config.yaml
n_layer: 11
d_model: 320
n_head: 5
n_kv_head: 1
head_dim: 64
d_mlp: 832
vocab_size: 3811
activation: "swiglu"
norm: "rmsnorm"
norm_place: "pre"
norm_eps: 1e-05
positions: "rope"
rope_base: 5450.0
rope_fraction: 1.0
qk_norm: true
attn_scale: 0.145
bias: "qkv"
tie_embeddings: true
parallel_block: true
init: "normal"
init_std_qkv: 0.028
init_std_o: 0.00597
init_std_up: 0.028
init_std_down: 0.0037
optimizer: "adamw"
lr: 0.00167
lr_mult_up: 0.818
beta1: 0.9
beta2: 0.99
lr_head: 0.0077
warmup_steps: 339
schedule: "wsd"
decay_fraction: 0.665
decay_shape: "linear"
final_lr_fraction: 0.0
batch_tokens: 65536
seq_len: 1024
doc_mask: true
train_tokens: 702700000
steps: 10723
dataset: "wikipedia_en"
MLP neurons of a small language model. Each row is named by its layer, matrix (down: output weights) and neuron, and shows model dimensions 0-95. Each number is 128 + 32 x the weight over its row's rms, rounded and kept within 0 to 255. Numbers have three digits each. A neuron's up and down rows have the sign that makes its largest values positive.
A block is one neuron, or neurons of one layer that tend to fire together. After each block is what it responds to, as a language model described it from the Wikipedia text at the highest values.

L2.down39:155126122124135037148153150139160092122196051154152122159062220083078157137124098093146129192094138129123170089118135186157165143118102138090125145114145145162131099125133134105144218130114121119094141153105133120114132184127177106109111103153135142130119144092108136102062135131113096107
L2.down66:136114180098037066162169119168188081115111096146073109129077159145093106120137114065147148124079127056101156149154090176091102090178126125155118094155115073143107145131144108147123105120191114080120185124126148083155157064065101168146073148152179112150072127070138149137125077157130167134
L2.down341:102128028172118093115103129155163072115170134097153139066000120175148108133161118130161131115138172125148104092103113123124133132123153106113161122139134107099115155129088100101162135105088163138128230108068123151128062132134118116128160091142119152121178094111094102115157168114073130103
L2.down414:097083089139086134169128166132096119116157121138118151088209147149139096123129152127138100105157130125161151173142172111150132150106098149114114150084100170116091145111136100164120157156193095132126091124120171106153174167152106090089105114144140124102138089096158186120090140168044099154
L2.down419:141236115088125136136136184148130142112100119127127102094111122192111100124117116129143177136160128128096128107144086106157122143118083149132112130190092121112203130084139065208165121139127081125134183134090178195110096100136144112113134127143149147189120117103172106131084120144086119121
L2.down511:104152126138166178119054153145134112102154105140118089101191172089092143116072139096098071177040146138152199097153102164161117121170119119121063151165127128160078116130096111022095167167160127093117133166146101076129116144143130142098095134140195075128120133123150134176067127080074104113
L2.down692:150112155097158111168080141083134095067147088147111132146234126101134177118151111171095126143115146129122114117136141134127097177149110121116146117147132107106136152130107136180150136132144121143137120095127165125114164113131200108109104099067149137112146132087110121132128163184028109097
L2.down731:114142170151092111096096120120157114102080114184153147123128126138091108179147128147139087142107139150106219121164130159130120155136114132112102137122123067085166168152121187126112149136100096127120178170146121088146126048150099099060129099059129161137151112127158145150116134138113135116
Responds to: Word-start pieces like Al-

L5.down128:100126150118109131128116192224163122138090120091144090124175106128157182133180100112094129136158101127106170127168061091131144139196136099071192101130135090101093065122168141155075149135062124138157134134118127106078174166132181140169148108169090090111133103118131130106112123093123097151
Responds to: Word-start prefix fragments

L2.down209:162173137134078135095085163129096122077125100172080160125077126110098126125158121132096176113106141123151090113158171134160130068133140089064118076139128120138098133155108148117080111120123173106124082119175167088138146162189144090137087084136156134126108169127143117133146101142111116170
L2.down274:158142173101130127138172094113109118065129135137132115114121149148118127141147156179157188102183179093139106110095098172156136103140121092138108142154134113099064145077087128148110155175165089112105101096130127097149119125161209108159075080117140167169132190095114073140139064083102048122
L2.down300:131133119122128076142129120145153098126190151164088132057162123159107166124148154127125130113121142164103224161143156138100138158118136166116142050142088147135108119112073095120118150148123141177149133116139135085189148151142117184158112183182186072148122131138168143120162138163055104108
L2.down392:123094101131146126102124213129118096143095128155077095131048113183154150146090126024137082059194127146122127098109096107183099110094156112168147141174128119126151136147081133158182077063143127157115151112130136085160149139152166105123128099109121106134087079088115184121149132101141157179
L2.down452:094157119164132169142102077137102126093082100143141143102206127141143070124180153123133161079113124150162119128130175084088153146167110139122127088103150089113145113136135129126122176160093140093118113039133147189118163177169110136140061077087129194132082058118162100059151130169121146111
L2.down693:081126077121109133107093131095158116201128133132125158202100159129149189180090126151094131121121164113122191136112067083140108190106090104101126140134170107139148087152137137127096143145093131123063176151118110149145167179139121137110105105033114160069071121130125110112150113153125094148
L2.down765:046118071091122109033081154135074128110112103077122139102085166108112081118186111133073149126183140117132130152132074131149138090080106113150101152166163141113104170130118167152185118154151147107161170102108117137147159149093123110091115090144119051129079106112136144166163112098182101132
L2.down787:159079107110098085155170129154110156119131149155163140069129172122098081107118162186137100131186120149149116164158148131162060102116200147063061120153101174110112154137121167120120148164112131128100057089109117114161122130087192133174122153117147153149121051191099066095144093154058126126
Responds to: Mid-word "ig" fragments

L5.down223:183122032093113099113085082088127145181113132074123156175168128190171105135199206088175112166087121158149130098127159081150168133097116122147154117134124154119176173115117095155079122083088155105111184183107107114116047129130070128111119120135136115100114089138148162134130062131127121110
Responds to: Markdown table separators

L5.down206:116129116098137124174123132153156124145154145122120142172242083098119115178101189077070113167132088173145121177155161147104139156166086070137141160097128131172085096170128093115080135078170133124141197122087113086071094095152170135147126148100138067111116105111127105093099086114152139133
Responds to: Mid-word fragments

L7.down170:083121127112094165161098188114143137120133184106148162067136151052142091204146089136132141164056108124152164091131146112158096120149135101127151149098114100092115130094132069092057106106115147161072100137043088162122072155148158126138203098149148072134205115183148100109103159115132138129
L7.down181:135156062091148147091107202129164096202101086113157094102057126090140117172159138177122062154074101115119139064097170090131087127189143161052152171107145115097148134119179089104104154146164099139133143121122114149123100131135128123128133107173146122127113110124128139128119106138174128145
L7.down199:146143079110149171124106151118125167191136182150179101100112118098143166107105188166140126172092168082131149052131109151115169100129144123111179096151113083144098107140162081092151150127083128099121102103143109107166081132170186146134152149128129062132157136175177167117155179136079091156
L7.down310:144144157144181168086142107180164173069140198106112147074149097171207160147193130164126070115058124146107110144101185124120097099112126127109158122056105145130134129126108122095161159175138140125099126143073138120132071146172152157045130139108117147088099174095147143147096121146183126160
L7.down658:124061092059114146208135134157102133159102065181130181128145124097148181144113131186185149202159126133130132070147123091105133051071180191120106154075115116097121114176134152147119094164096110108162114084154145195079087112137160126093125122129160138138134084153128159089113122143120141176
L7.down722:152107111068129103115201182149126127114086108118097152080127174119098135166151085083142057145124136145079090138115106118124176120130108143118137171089108125108119105125177074166092124083083159118135053124134114149122118142168178163122162137111120154160044137205126113060130162160082136113
L7.down822:135102174107112039041103087086139098113136151222137078087108128138147153089190096193168181164123115082070108116121124125134145111163128168099149105096118091149145133102093138152017130086139145118155070133154083140104092124067165130148182187120093129159169156095145114089137124097160124153
L7.down827:119136028143147132177148117136162132108136125131172102128096111117171107103129125162092126183092107169130107160102119149132159127117114106119154168103108141158138097178133111204106099089095148093149136145146126137082115142174133142091144134108138112118119100148162168188147122118148133155
Responds to: Part, portion, belonging

L7.down93:159143202154104087108105137129195107080101129161170130128194092142126116118119114131141094104125150133142144130098111100159114160148104135134146168101170149140178128130113116164201139186161127102139107071093176112125167124093165148104153187171106119178109171199133137161142104113116113160
L7.down151:087119112147147146127147122073155158097154161081162159178219097114156152170130145055144131133138113205135094116126150072138120153094147150077137145105112130105121114127116097128102117163129138143161134115091188157112088089139175151090099078170160143155072134139186132074153105091178158077
L7.down201:102133068163134102125152129155095065168130096180115160128116132057085151115136160116151109206116107151138124174182072135164115108120123092192132173157158143149120112138143110084168120127132138118114140092135144175087154122136139210123121117159123108066092120157156137133106158139103099074
L7.down325:141105111089114123116078119066111109075125126131141104140085112132129099150137107108138137141088142164103138175154122150159128142125095105129132132162094083136156116162143104166157099148154129141121127124135159163109084140146142115068167089160160119134130188113143137115117081175089175128
L7.down415:168122106164118137108151099106167097134122116111073132142107083139130146113108175139118081160108126175139166140114156189106165146139165137165127065129127114120184182141094148172136138092120092110063146135165102081188116128134171148154165109097136092107161102128129169128169116171158105085
L7.down456:138082115147156155139091139100135107133115114152135174090140155158114146105086111148106092113106128117149084105174156107170149062117133113145137090130085092159143129129165157116114073172131089150114149111174102174110147105173150117087129110112191099096187094104128089135096148150116117079
L7.down633:122134108082138121119123154114179115103125179187078089144072126136148117156136099168110128171093075143109178081135132146117082130135119131153047055147161111113132108122115162138100149109174098061190099126122155106161080073105094078138147161189125164063129152075104087116144179085096155106
L7.down693:100140110173092092171139140180163095108119178122116096128197183118179145119131087064120146134067120141081142071115098159132126095189148170137154125123129155103140154151119129129129136127089113135116114123126153168130193156150172172185179134151158126130115073094075139112066141126163138116
Responds to: Title closing equals sign

L7.down45:117179142184076150127139129176138117128122091116101078155156132165103124131190167133137118111145156095142109142102163095140082139129137076129118155139123144103112135147165170155103166134142115122091137118180166094118113111134079064164171109105101126200118096104127153163123163178174116144
L7.down92:122143140149070108128053154180093075134139112084120152112105162129154120095143136193130062100079101124124148105120146101118199164110182122127125142120143110092093119191175151078135121149116146152150119124178096087105151170123098116151136144150169114187045121119144135046058145166107164126
L7.down305:085140164082125107152081113088116148110138126107146118138159187110109196108070151133153142148134145128182091111182167090167090105081118190105094121078104139099128043079150149120149118154048193092118115109100136135140139113201100169108124182130102115164157128093152108178097153147136106108
L7.down392:140120094139098162162062145157074063090132154130112120103219155198163144095137169136106121083130098086176124111147125154137143124111105106160109114101157084156155047084082167140123166093169085060088137097144096041145169135127140163175179073111137155035115137114145123161125138094135170109
L7.down553:145133103137124153148155136104133161158102160113144144107141132117150131153150125138121128151094156117091113107146118176073181120147127093139106137092100086109176099158168149175039193103121163168140162122115203138167135152112078105073097129115109143118131133169078156108061151125116111136
L7.down569:127162091098161133180138140121140090110129135162130110117171176156160133126137054145110131126135111149159169108114150151147187174240134119180155115050069128082092104113158203128136106175117135074158088158141091176112100135147141115140102063174118110132102149141120096100099114107118122131
L7.down621:177064136108096120137181099102166093111135164111102166118160077121136148116086140078205145139145117165165126071098168160111087114144100182115121116120148097132093095131109153117120104136145121059133104114123129166079150133107129106152141063077157116209099132084097126117127126131167079102
L7.down802:129162140125093136109109153091063112118111176181093130121207122124083140110187192098124090130172094150079127089083140099135142138160141140119122131135176136073116124096194126107090130133153208122079128151135083160171100070144166132088144113158110101153125127057144128088104111170103108122
Responds to: Mid-word fragment tokens